From a checkpoint of a small transformer trained on Wikipedia: 16 layers, 5457 steps.
MLP neurons of a small language model. Each row is named by its layer, matrix (up: input weights) and neuron, and shows model dimensions 192-287. Each number is 500 + 50 x the weight over its row's rms, rounded and kept within 0 to 999. Numbers have three digits each.
Before each neuron's rows, "fires after" lists the tokens most often just before its 100 highest values on Wikipedia text that the model never trained on.

fires after: " ", " in", " In"
L13.up1168:490462506470479507560452439488534538480408524512550441528519440378472542505443513479418405444613510489617499480541429596518522574504481524528550505413568589467444445541553484529511557548479638400506486516484541469506476480539566395541447395435598480464466415525522543428477578510517512581

fires after: " ", " the", " on", "20", "°"
L9.up695:463608445490518395565496548490541421566542429641469558469511460491518457505507532504466551493536441426581554530491470538422512502498496425453468426473577499506543471578440514492490476537506501622474602534570460528463450510484480517547505437463521503493545573498489497436533515528524526514

fires after: " ", " the"
L13.up269:485523460457484535526530411420549507429464534507500483490519529498507528467439509488485532513564383600502493564388442686520508566470478534559501510606472578448518562454466470487540508431442495511416605522514549513467435506677546438470547538537446425528474430428524433557453498541510589515

fires after: " ", "19"
L9.up193:510535481477542525562539351458417459431441520503561548436556506425539507532396546519455550495562529474599468488452440537515470539561548460479480473557577526535520568443419484470528445466544548458586497481573447493435624472498507506503420437336573442550465434449528567445454490507531465559

fires after: " ", " Alexand"
L13.up1753:520552531480414523546559481502484450467461517525480539477521448564527503449432531511504567550487535453527461520483512541419409502493469461530501436510519485419504515456500488492477508499391460555531520520586624502548454489604448516530487496557450484505511466532548460465422545529463475540

fires after: " |", " W", " decided", " Category"
L9.up1058:506531474423450587460538593422487488426470518537539496510489492485429547442550476543513492503430534544545498485469559535519509395480524546547459537415526556574577405510476463435520540480528555506496466501551476446455414514519571574484554564532484494512596488452468482437576526385405478572

fires after: " a", " the", " in", " A"
L13.up171:463434502501438579504488410397498450470555487634583499426511554536511474543587496558514477511490528423531481582576522526455442526482490481434422460536542469451547638561459448536538486501525492499502586458462470483422552455535474407494416595464566450483495479428522387467506465482466476450

fires after: " F", " G", " B", "W", " W", " f"
L9.up397:573483484458498560541582504477450480537530526585500564450513497587421517572461393644465469461483568468477466544412522571509510493558665515492403538534509548507398520451487491510455482441548424532460562509471536499564488571523531444475514513487515524557478539569520427445582561448440480447

fires after: "-", "|", " |", " M"
L9.up739:507550490511530496550523523492368617512496537562497444415557474452520563454488537510472430454474491521504501511579475569487463489494540466492407458424563527532497426500435515427478533534587492503561502514486539426552455422522566456612520475500532485450552562470469541512455521478462540527

fires after: " L", " l", " ", " r", " reb", " R"
L9.up630:525455512513533548536534477554520488596514479611472467446531524503469516519417548487534515491512533444491427474553469602506440501530437505527565521554534456392443529445479484427490560499556458452572512452509587470511505550597547539438524466467531377501537536428451442575621519534477584524

fires after: " ", "3", "4", " (", "1"
L13.up514:460523468490497483604566494468520544477538566544527619433461506512408491465529548518412556588479550436522500533533586523446439603561530584473492484509528428557541585549502508508517579488498497556547526559586468428508517481579452498522496552441484455487458437495566472467511577591638435484

fires after: " |", " ", "|", "20", "05"
L9.up197:517530447502525550565518528558447484473510556534491455434460456444543493394486545493384415489457495519482484540486502534486491543545492536471450450498611456494516537472475480504484545513474555542533614567583497448495426431509550574506557549450529490559537547502502433585498458420446487595

fires after: " ", "4", ",", " was"
L13.up1035:515585453479469452442557413462495570459494532629371550514445463425496490572525575395440477494523544588451484563546624553570479490511645605452462477514490476522452494452508518508465442441512463566490554509458479523444497551564528442457495525466455458547507491454497415473491488568535458497

fires after: " (", "19", "20", " "
L13.up285:467517529446534554503509465510479538419383513475498581516471529425455522399593539549584456463526474437425521559457502459457534488501535516543482547486506486440397489520516507527466559621448495538507478555516531467497479492629522372492552489534497452420521504588582564428481508488589586557

fires after: " in", "|", "-", " the", "19"
L13.up1636:493490497505473524465517485546539450517492610552528578529523546402469497520534505552480558390546649445535552509517576515449456504508534422412488485517446527435494534479441421470483506468551467553507551502511476506551565508418571450477446533526534585501483528455566411458562554534485518464

fires after: " ", " the", " (", "0", "6"
L13.up26:447525439464471567483521466476459542476384518456435536530481520522429611525541520542501498541563554385598509483493534560507475570450437459477509509542483581512518574482488468513453528519590597459482519483531550524486553521500585442499513444522549454456480523422542405517517580526452433495

fires after: " ", " the", " on", " in"
L13.up488:458633447483428527539498461433511455535430547533541552474476561429489515540523561479445516523517570401569467439413505576312562528505606445579528457505482502466524532464460462505441475478530553536468462671550430533512473492502504450442568460440544510514475473528441485535520535470555444492

fires after: " R", " K", " B", " L", " H", " St"
L9.up996:502533539496445537540429449525474451545535560591507492452487494496441471476580513537486557516499457528500478474507437577477473611474497445566461438489507450484506531531475500443454645549543466501533554416513506466423441414576515573490525443431521471522550467496548416509534571523530537490

fires after: " |", " P", " G", "-G"
L13.up302:490545475453444551515440513526519480437492459502472575473520466510466459454612533609446430638554488524477427456503497522459487536468501428544462436485569562489565474487454604414516591458573469507527513545451555546455547509510527453562501528535538511529512514495468477495436592548513536515

fires after: "–", " ", " U"
L13.up126:476467475517533529566473521513509468563467477581377519429477453425488517470470453543484505527453552521541497585519600563505553507494494491413432504492464531583535550485442542500506530467501505507458457472450455444610554470502469561475475599438525550445479498524609389485365505451559470498

fires after: " "
L13.up1888:507540462528436535497495521468519476457428478525501563441535511479503505456516433526437486597541469404550457483473435518456531569585529441525502442475502634464536517451472392553551550446481542465477542555495542474526491483593530532493457437506458455433504524553579439527478542477482520498

fires after: "B", " C", " P", " R", " B", " G"
L9.up1662:562506516496455570492485415519452521571450539576394447500466416590378521510525584534433517536448482462446493500604478579560527547530497487517508492550494517494439472499438430491498530440525477438539492470435534443578425476546406517568500572470498464509510506605462483486610520462535489528

fires after: " the", "19", "20"
L13.up815:510475432542484424551422476469477452564477508542455449501495524516469562401420543477501420520445493450500524577457579483521433608624499577349434426531495522565501472475509471415569409544540465458487413455507524471521465380559470472458458484503455514476496613476492522492488498515537541594

fires after: " N", " J", " Y", " W", " L", " X"
L9.up1329:433560472506499495540460481512427593550618464517546504389410547496462481519520523635518538525524487524515483493485531554531520537587490495493487497482629470432540518578499389524428604497454494419423490510504512551460525472520497511560410448495524502478436537424592407544532488422563484538

fires after: " ", " (", "–", "3"
L13.up286:572525463468509553627485479505452525482431571548452553383489497466496458438540499545487526534433505512527471513516612504476466620479485525488481464590544469478536452483447484557510463508523468526541526433549348472424497474411539483475588585556562483570431459516591500368435558552565446459

fires after: " |", ",", " in", " the", "."
L13.up87:557520458510526537410509530464410461463524498580482492528486549422556509505590522536508429446523513525521532573504660452501442564481531462387434435455556416528478496474441464505528541554496542499509506555456473521484435531549621431451505518430593468490457536447540538510429558527509523544

fires after: " ", "|", " |", "-", " |\n", "\n"
L9.up540:508494558543505541538535487432523438529504538454467470429535550489386543593523497502382540504442452501534524529460495534472537528578523481549411415517567518531526492524485487379569464581541523445484507490483511468517503512540572510548412562568493491488410461499421391499546486541525613445

fires after: " |", " W", "6", " L", "0", " a"
L13.up825:562463433450506475438558496570517436422537522486546544484496507469437470441469524492397548549418521509519560556411602534548539449462565481492546410582428540554556423464462428438542422400594533418550444487483402484467509506456554493505492365544545484532453526465490480476500438493482551501

fires after: " ", "–", " ("
L13.up712:535422470415514488586403451423520495413478488512466485475487606508485549491526497583523410513454456568439406600436492597499456535483472575425407474506483559574466492490396525519462530519525493500470490470551545415529489514422545488501556539508537470464469453495571448449485506519554494485

fires after: "19", "20", " ", "|"
L13.up13:578528469466537478544495523527548563520470501498452453495487535420496594481457574447477474473466465529451485502562494462499453435546501542466399480442496429504508501499491483614525585449530448427507445474437522416541517401368525540443410374571496569438498497559493448412458460487590457547

fires after: " ", " v", " of", "–", " C", " c"
L9.up566:506556399556543483518532467451472438328468431514532559495491491481473587504424499499477480537496470483548507419451526493451558504451524526548520487558448449530521510434519468515441538457614486514577600562443458502432552515496456394461470575505572461413414582389445418483474565452468492472

fires after: " (", " Candidate", " ", "^{"
L9.up702:416540455373418385528550493544439433499446502503433578494493529549546584439564506505519489487490494434534488523515544568423425453495554474525479469549563570464488545493477469435503541506446533459476510528495544439464506512523477483382456621455463623497410527579410447488542536432476432548

fires after: " P", " C", " G", "-C", "P", "C"
L9.up294:499483544445446495445518407542510539511559542509485542465502475536400506482582528534461542612406456446445444551502515413496479464565595538545467529467489570466550490464481480468541584511467474392536504500463435452507487482551453476579478439385512485539511497513474487555524581461486470495

fires after: " ", " n"
L9.up1790:581535454533441521569565454636565508512514492570394413461490478514492517497474473548426565543466565483474444538579562602455586408592533525453525420505578485460494472449427477551486584534538540436417493539537466459508623487514457499529443472572452450511377487478490419501501509498505496484

fires after: " ", " −"
L13.up1672:494580509484416487518487433513498513517492518591439471443500572543413506539545527598438522477515546409542507520430604544474465537539531522471431476538590542522546558527475604466466497492406504469444501543574588499443552544494510528577485510443496505562394428471472369547462545451423484439

fires after: " ", " (", "."
L13.up964:542536491500456409473606486499497527467441592608506493528469527502457606551494533513454529597625477351524560559434493553437404500545582496569493408551536456500556585506461565489455556530573535416443598573562520484491512533566463508529483547454533539418460491537479468520525562511479593481

fires after: "|", " in", " under", " to", " "
L9.up1584:450506456464464427516561487511430542492461515546345610489428541485459543401516538520435431515538504426517465515579680541403483493539527566503436386457543463460468540527505448541422511467510589480473471486508549456526414466609541437509381409472491585536421523497522449541434510586437472474

fires after: " ", "8", "9"
L13.up1507:553555468437417495619601477481431489497466547608437573456536469509548474548485505511426578602393426506453465441507558486447403585477472451527459498532477464488541490495425542478512604467515486505542502510524474468532579482545499547530568469555491513452423542522560405473450463494616489431

fires after: "|", " ", "\n"
L13.up1521:548522396426470463473492451503445603410458546606450491516450496370516615481484515546408439425381524528464527506489577521558434488502541580492470500455543526571470396531486416467328514543530448477564590478489505499569467533428523520524475515381501488508497523581504401530540456506562470569

fires after: " of", " in", " to", ",", " the"
L13.up1072:472592405499437511537456510441497408424452455489419522516520510435522621521529412499462527572519520431484492511536487501504403537530499461398392490577487451499532463513494444560498552518544572530551445496571516587537513525471466418584497579476476543460469413423579486407462440442540547458

fires after: " ", " c", " (", " in", " the", "In"
L9.up587:453549488391434461543505394430471489542438539455356468477517578480551551426549523527486540518599539433449445494513514545435451484443575473525527482508517567495502485552545481493509502476590554527436508564541505410492578511446463485517484496386525480571472516469473527451516486549595431572

fires after: " ", " (", " Vol", " Best", "1", "0"
L9.up684:632593361470563502461534478439508470509434415514441542479475486431500550575427436481426462452543479511515513428425509547582488503510530506458543507388503485452524574459500436471559509404453570496459558542510536508502575459540437545491467437469472456491477478470432449524578446482485511510

fires after: " ", "–", " (", "uch"
L13.up1899:567517442467502522497495497448508500442434500515527491533536475482580483522641463518512586501508486495452518419419476481489454505497471444549426506488483421500571550545559452527448430457471461489488506523467538431445517568603456470486408507563471517427510518384583464464422591511413475460

fires after: " ", " the", "|", " Year", " ===\n\n", " ("
L13.up1585:481559525518430428583498485521491489420553519561518585433516521386560433365535470560473506544457455475419451524409470515471393504579506529475507574522577534507435480541484407464448547512447478522520568454423533470477530468515599455579519554514470505425475573493505453486568514535516417458

fires after: ",", " P", ".", " ", " C", " B"
L9.up1631:410447490492449515458574489503424564518465467591503531465473530437526522542463505497508482538466477516386495559584562466541551551476521557526518436620536563632582473514500456524452585496566508412537560587479485416484553526552517375483434452528494448486433466515454409498513585565538477457

fires after: " ", " such", " ("
L9.up669:480492412452485468538451450428477452477494505462552512479528496504452626470434546552549547545543483429508446535473419606426452514563478492511534478475549537457575533589530497531389492512518549474606558529500567536519385544601455493505566554484598507415489465409617515511507592504456451563